From a checkpoint of a small transformer trained on Wikipedia.
Architecture: LayerNorm before each block, learned positions, tied embeddings.
MLP neurons of a small language model. Each row is named by its layer, matrix (down: output weights) and neuron, and shows model dimensions 96-223. Each number is 128 + 24 x the weight over its row's rms, rounded and kept within 0 to 255. Numbers have three digits each.
After each neuron's rows, "fires before" lists the tokens most often just after its 100 highest values on Wikipedia text that the model never trained on.

L6.down1417:121117176160148169109148140115168120138064115131118158182127126130152143149144158110107087122166120107124154130143109102124085166082153149159160169152141129121166115107068123112107137173137099154074118090107156089140126109145071166105145122123127127120150120112193152132103160140122100138129156162113153102157122136128104105143078156158143140171111119121126162069107115152106129124148
fires before: " that", " to", ",", ":", " the"

L6.down772:086129134131095138077170133141126094104169128140089091098102119098099148147108132058151108172156115126121111120141166114109141116143123095116090122153113151132108139116150125133108114148173124084142117099078151118197141111123138137115146138117115108123118137141159142144120092123134157145147134134151102126139148097156136147102129122140104110123137104120100101172168166133176148100119
fires before: " |", ")", ",", ";", " (", " m"

L6.down938:130110155156109115154132084094122107146161142150111123173130138133131099151134144110097129098178152113108127107142133092130085121127126151111094063110128108102130129129127124172164160131120128151124153164121110092120113140124088107143169106109126138174136143119131133133096146113136127129124123148121123155109093138146121169075133196145090111121154124120122122122118163130106141114140
fires before: "s", " the"

L6.down218:143136143107170161143120111130166116142140095121108137095086138103137112131125159124123157159156086136119086119142142087157105118117093148155101167109112123125157122121100119086132130156170128101108136130112106114110111097154146157124173132127111113135124073125099120133114134126183156113098142126149107090170151109136102136119115093119133134164153120124146141174153143123158114123121
fires before: "|"

L5.down775:166148162136129134161162117100121110144105091155138115104094137076111136142140153111100137147140124099133155131129143135116119126092146137144092125128122113167128134136104158142130134150140125170172131100076146132154122097177138136117100141168116086154131157142111121119119121119186116124160144103141158117110153118141135091137158166135164134161150078094125131148148153096120119126106
fires before: "|"

L5.down798:092145129138148106129163145166175115132167133098115155082125132133132153132155181098115134116101153125114133088101131127110106081104122108171146091100155121139148119118138118140123152172099116088135157160163141162142099120120162154174123116079119120123134146132114116087131093127191138123111184147119180147148170105114084178194121147091149140154097134113119158123136109137114109106127
fires before: "|", ",", ";", " |", " and"

L6.down567:114123144135133109142096177116138184106136126103165058162101119131131141145137129123144141118108162170176122103094092076100154125148086114122152129124170113139101101106122098100143154136149157116163146132157139164167065150188124100124079162117099156125146126093101151120144156118136130126107111142147103121177049144144118127119136091099128100139139125127186134145096154142117118155113
fires before: " -", " to", " |"

L6.down1114:139137139120114158140103130104095116103113109163129115135102141171119136120164153195143114116093131115178096126158058120165167128130149141116164129139119160145122183124166117116145109123138122149109130147131122095137169076166084122137170108123137133118143103151081162117101185159150156158127146118108123152105129139160123106121110151130083116127116101127155110175144124135149088125110
fires before: " to", " by", " in", " on", " a", " as"

L6.down1641:121157161107100110155138166133152109171147126152118100135074130170133147122111174087149102121163131095169116155165098125162124132140130139128107116105119149090115118115119144160106135116129174091134145106138100082134096086133103118107163130120105163173115110101138082106103110141146094152147165115135096116153142131157144135128140140141123100122149130091113154148143106120116125155127
fires before: "s"

L5.down588:090160167119112159127139094133171111141095113137103111109128117125114152127122125114130116102125125101146147137116091104122142132117133119116144105157104133153135116134139127148184143104164132155118138157118139146091140135081054142084131079090075111163116124127123107121154126172140143121128123086129151168134118133153149117089125154146123111114129156104172096162138066113138113146184
fires before: " as", " to"

L6.down170:110141151125136165140159131143164138093135067170132113089141096131118089118126159099132143123125107140117106117109105106158157148120132152111114126101132097131114145096123129107144143133113113141148114137139142153147096099133101122166163140114105138132117138090107118121135158158104099174127109090123098117138137121109164122155140115089127141141122103159125139145113104163107178112109
fires before: "\n", ","

L6.down294:116115121115137107105131100130156137120113116138135102092101136138167121128143175106117153137111149134109133105138123183129143135122114128163113110090151142112139115120134082107115142144090126123105160120114126117179141098166146145113148112105095160132119149134118122126105169154098111117115147134153132150117107115133133141089138205120072114114160103146162180112083149095089192134102
fires before: "\n", "-"

L6.down1655:077159174130147128147069120172090117161101127124109115126115128095135107131112143132115164137111147126119128141099132059162134102076109109187134146166129157153143103103135134120095149125129133183140110121142073128128132161119126075092076129144170132135128126119135132164118140130152131146100168107143134108140118115138114134137104140131136143112130143153161176117122127115162157102101
fires before: " the", " his", " a", " its"

L5.down155:182128115154098126138162106166113101126093143142173109099134088138094091130141160061101123096116142139156091128155159128143122134127114116151082100143135126162094115113122145122115130136154129136127114125160116157133136092150091144130138130109134150155152091082155113136140115095166128149131107129126177111145131105119123154120110177132128108153115153043161104162148139101115140152111
fires before: " to", "s", " by", " as", " |", " on"

L6.down166:123115112153140121147135119134100142121153111094108121135143140128136178143084115107158155142144112160097136153159143170169127160121096116135117097133163158143120135113119144111165105117118141121142163137134131142198129129132150106133143099129132133116112156169125110137105119104117075156083112090140132139126145130135155117136119109163131099098128106166175146149134141154099151110120
fires before: " 0", " 1", " 2", " ", "\n"

L5.down1075:112132130155105160144142103109135083142105099130126183150106157180112121148178102139096131103147135155138136133105119118135120089107110144104136115126115151084081132128107145152165109125070138135088146113117154126136115143189121164136170106131104132128096118115123139130137091103125083130137131122096159175141132112077116128134143102157132109121169104116107146145118111103102138127146
fires before: "\n", " number", " the", " No"

L5.down182:111144144101135127152113127168133092139143115100130154140114127089149111145114153160116160104153154124115075109172126136158148098146086142159127112129145073128111124144152123163145148158137097114132090109152140143133145108138168128152129109159141119131133106093120116094108105104132131126115164108071123080118082100117128140166103127133101148129145128116135112125152130116135113121146
fires before: ")", ")."

L5.down457:151110150114121103053127164098111105141121134168134112214181127112136164129133127122139118116153109121115121134119162126104124144151151150156135088166152061144140131091103123123125135120136148133113159159121161116107093144132123129123128132161128115196137148124109112161127147156135068133123107142094140123109101135126113094139105128155112150141130128127138140123157101120163173140141
fires before: " ", "s", " the"

L6.down1515:129125138125151120148166143116133136128115112144159190103097122126166131142155120143109090130150149146123132143121066097090131095140126154122132109149094158140154128178174127119158081146152128148181125131114122141126126114148177106142104164128096130086125119164087128150068098122129129160128102154118111103106074128113144105137113128132077146135140117130155177079123160151133134131124
fires before: ":", " |", ")"

L5.down722:141129158156119111122090124143132137142121131123134150103117187135108089124090125156161137163082117118079110103144105154141105103153108135106097159149118146108157162145068135114150163144145076128106093103163104111126168138119166151130148138154135144148142172114140137137103147154151104082144140145143156179100065162143096125127109130141130162137127128110165151130112094146129116147112
fires before: "\n", ".", "s", " to"

L6.down110:122110122132137120169112097149116133139087131105147164107143181153103128157119172152088094093161104126149139150145142174116153085155141101088162082156135164156120099135145182140092170121146153108115145118097115131097149134162118139096122114124104134083102143131102135141093138145092127133152118103130102137139140125129149128111151072117128112109110107135145094177117161133088136147091
fires before: " to", " on", " into", " the"

L6.down890:134102123143084120141136166128121126125127122139108162148141170132129124171198139060169099115125151082118157138105137129103145084131148108148169141192133160102166126088124120103142131130146124132123136148125102090146124143152088132155091141128088137147159156116134170123177122114151127145114093161146102131093082119114114173122118152126143143159174151143163111115119162132134145099112
fires before: " |", ";", " to", ".", ",", "'"

L5.down266:148132111092126153127149135140126141133086106142090115146108117164070113143102111151117163097160127111079147133159118182108159121176083130160165136088160176154084118117164110093095126121129099113149135122148153153100078100099151133138095075179137130179118103108117141107124149144127109109155123152141156145150103100081118162109132188157101143127117157101120142097187132137166070109128
fires before: "\n", " He", " In", " The"

L5.down367:130138126136108114131146143109137144145148145125130141138125154127111137137124157106138098109110131105128121137100134122129117140162148146169109135129148140078137084145104176161147147119096160132089142114133137156110117149127132092115182149157133093129123089154111109129146131108107141077114129054112084120144125096155157087117142119168094156107100137139126115126137142138172136120139
fires before: " |", " ", ",", ")", "\n"

L5.down1827:126131111091107145072144133127143108092126147132136086106127143127080116139136124118154147093157099118140112141088147101123112197102126133111100125113112146111166114080129133131109093098142138116101110095110138153153135102157084138113117151101134125172125103148108141126160128129096119151117087096091101126132102136087141126168128141147149166101104166096142124128216111113173139175132
fires before: ",", " the", " of", " in"

L5.down360:115129093081107164108104113122104133162131107093139129167147132139123143104150142141122125133093126118139123102120093134123145080131122101137174116127134138100101130183129151157125077131154108115121116093150135136155128093141130169114131148109100118105132163085111162114147122090144147124119102116146128076115169106135111156144131167106161104145115139140132117153123153138129133132099
fires before: " by", " in", " to", "."

L6.down1885:105093131133132157100160119145134138121140108138116155115126106131136136136151120118115152166145100137156103137131097172161158123126088130094136108110136170076147116113096101133145145153158133108093165083127121087137117127120133135117142177116143108138161144138158157177150139109132116155147124146127154149080098163137129144112087101103117113152118139128150068134140126127138116183136
fires before: " |", ","

L6.down1055:160085122078161166146144116113127144155152104160121140121085096127116074165115137117141140149151134128166102148101140142109147112108134142176120136150147144101111108141106124151168134150104152086100176123096099123130144170135109128091118128144134116157161161144104160131085099136135152093131088122193111169126125095120146157098127122116090091149134099140158151177134154148128144130084
fires before: " |", ";"

L6.down945:139166105134138133111161148155106078097161126084106144121127089105165138100099122149153111165143097153178172127137123065128146146095101161101201122123152120132155120118118113104126095150179123132094173160137114103145156114160138117143138093133123134138110133152124104164145118126119178114144140119162129134137123120168096093187131124149135106150141107157133135119134132066126145135144
fires before: " be", " of", " have", " not", " go", "|"

L6.down1846:123118114142135124142124101171126144163133137173118147155129162154142083132130121144182141105121151095137150118117200160103131099119126108148146136109145125147129167157089081153134152142130090166171164176135115111129156151144115138068108143132131115131130127142126117097128157162102097107146132153149111126104150118113152130127147130124085079135118124145182088099125150108096160144144
fires before: " |", ".", ":"

L6.down1837:155133083109101130115164134132112120087142117135133141117146104137109128114162133138153125079159170122132124160150115098171120167110112108137093152154095115128134109076111137168123098129154144097143138088107144151135198172121104098140120117110135142153126084122095131099178144144119124100113095146170148152129144163126135145125113103181138088134081155122116121145113170124154095130131
fires before: " the", " a", " their", " it", " to", " his"

L6.down1551:095144131117128160131196099140140145126118133123139123117190125125156113119172139125142118079174166128094118163126101073117121096104097110114146130131110146129129129133140095156144129144110137145145104111091148156165116117142157108086155107149140103101135101129111144082117111167094136130152122158108118138152107134087127127083084113074143157120093139148141156127141159114126161120094
fires before: " the", " a", " that"

L6.down1239:160147122102127152087144117179124167133118151124126136136149142122115129147128119115138112104124151091141135163111155125132095138152141112143115140138103099119122126168120101173109164143103144105126177136116121115064130119097160112138118133102120154115143137117134085121099106121093127116124183151135143107143111113157150100130149176150115098171136146145137147089140135105105150125144
fires before: "s", "ed", "d", "es", " |"

L6.down424:141149127103126091163172125143126112110132104149143124098118088116116123185107126129139157106159154112172157143142141165166130130133170069109107105149097074145135145160148118119118079142154159144152147146135160104168100116167131107084123140116095097107177110112104154104105124090178119158117101140153116129158155065121101161138122136125118118124109197102133146158170131112082108140154
fires before: "s", "ed", "ing", " to", "d", "ly"

L5.down1235:126117143137119154164093088108120126087142135145128128100140116171159094090125157135129143144156143122128114091143145133112150139128070130106131115120108168171131127087140153161118127138123105118116131097136101124152098146081145122136177172114074151117125146090144140134081181145118101154189131150139138121109121092146167118096125127134137128155118191122144129124123154131140106132114
fires before: "\n", "."

L6.down700:103120090149145144102168172146127127114121115126129133197134097095117124143155138100167125157128085116099134113105135122151113160146087136155132093089128124147105172142126142128094171149104091129112115140161120160132135098139174140166068109122119131131107123098107142171136156150153122140116149139193125155109151132115171164104161109101089154088098156122120100092136178133119131144126
fires before: "\n", " It", " The", " He"

L6.down1469:118124107124087145122111136136138132116132126101120128119142116141078120169076139133135140136121143124130143120128131140143156119151141096114132122148143117156158115124088141121123160116182102076102132079130162104153136121087143109164131090095127164122134156142122105154149131105152121126154111156111148139103142146105097154143127122126131124136090113157173148163088146072134131131077
fires before: " |", " the", "\n"

L5.down394:126172140126155140144116158099153106142139171119095123092138108119088146117127112142118152132137135164171102097101137077119065098084155124099117136138125141166163111091117126120104132144128130129175134151154138152104120133128129098174082186123160122092151142129124100116153110156122101149154095159075154118110111123136130142108099126108127150123131153127123094106130130122165110115133
fires before: " |"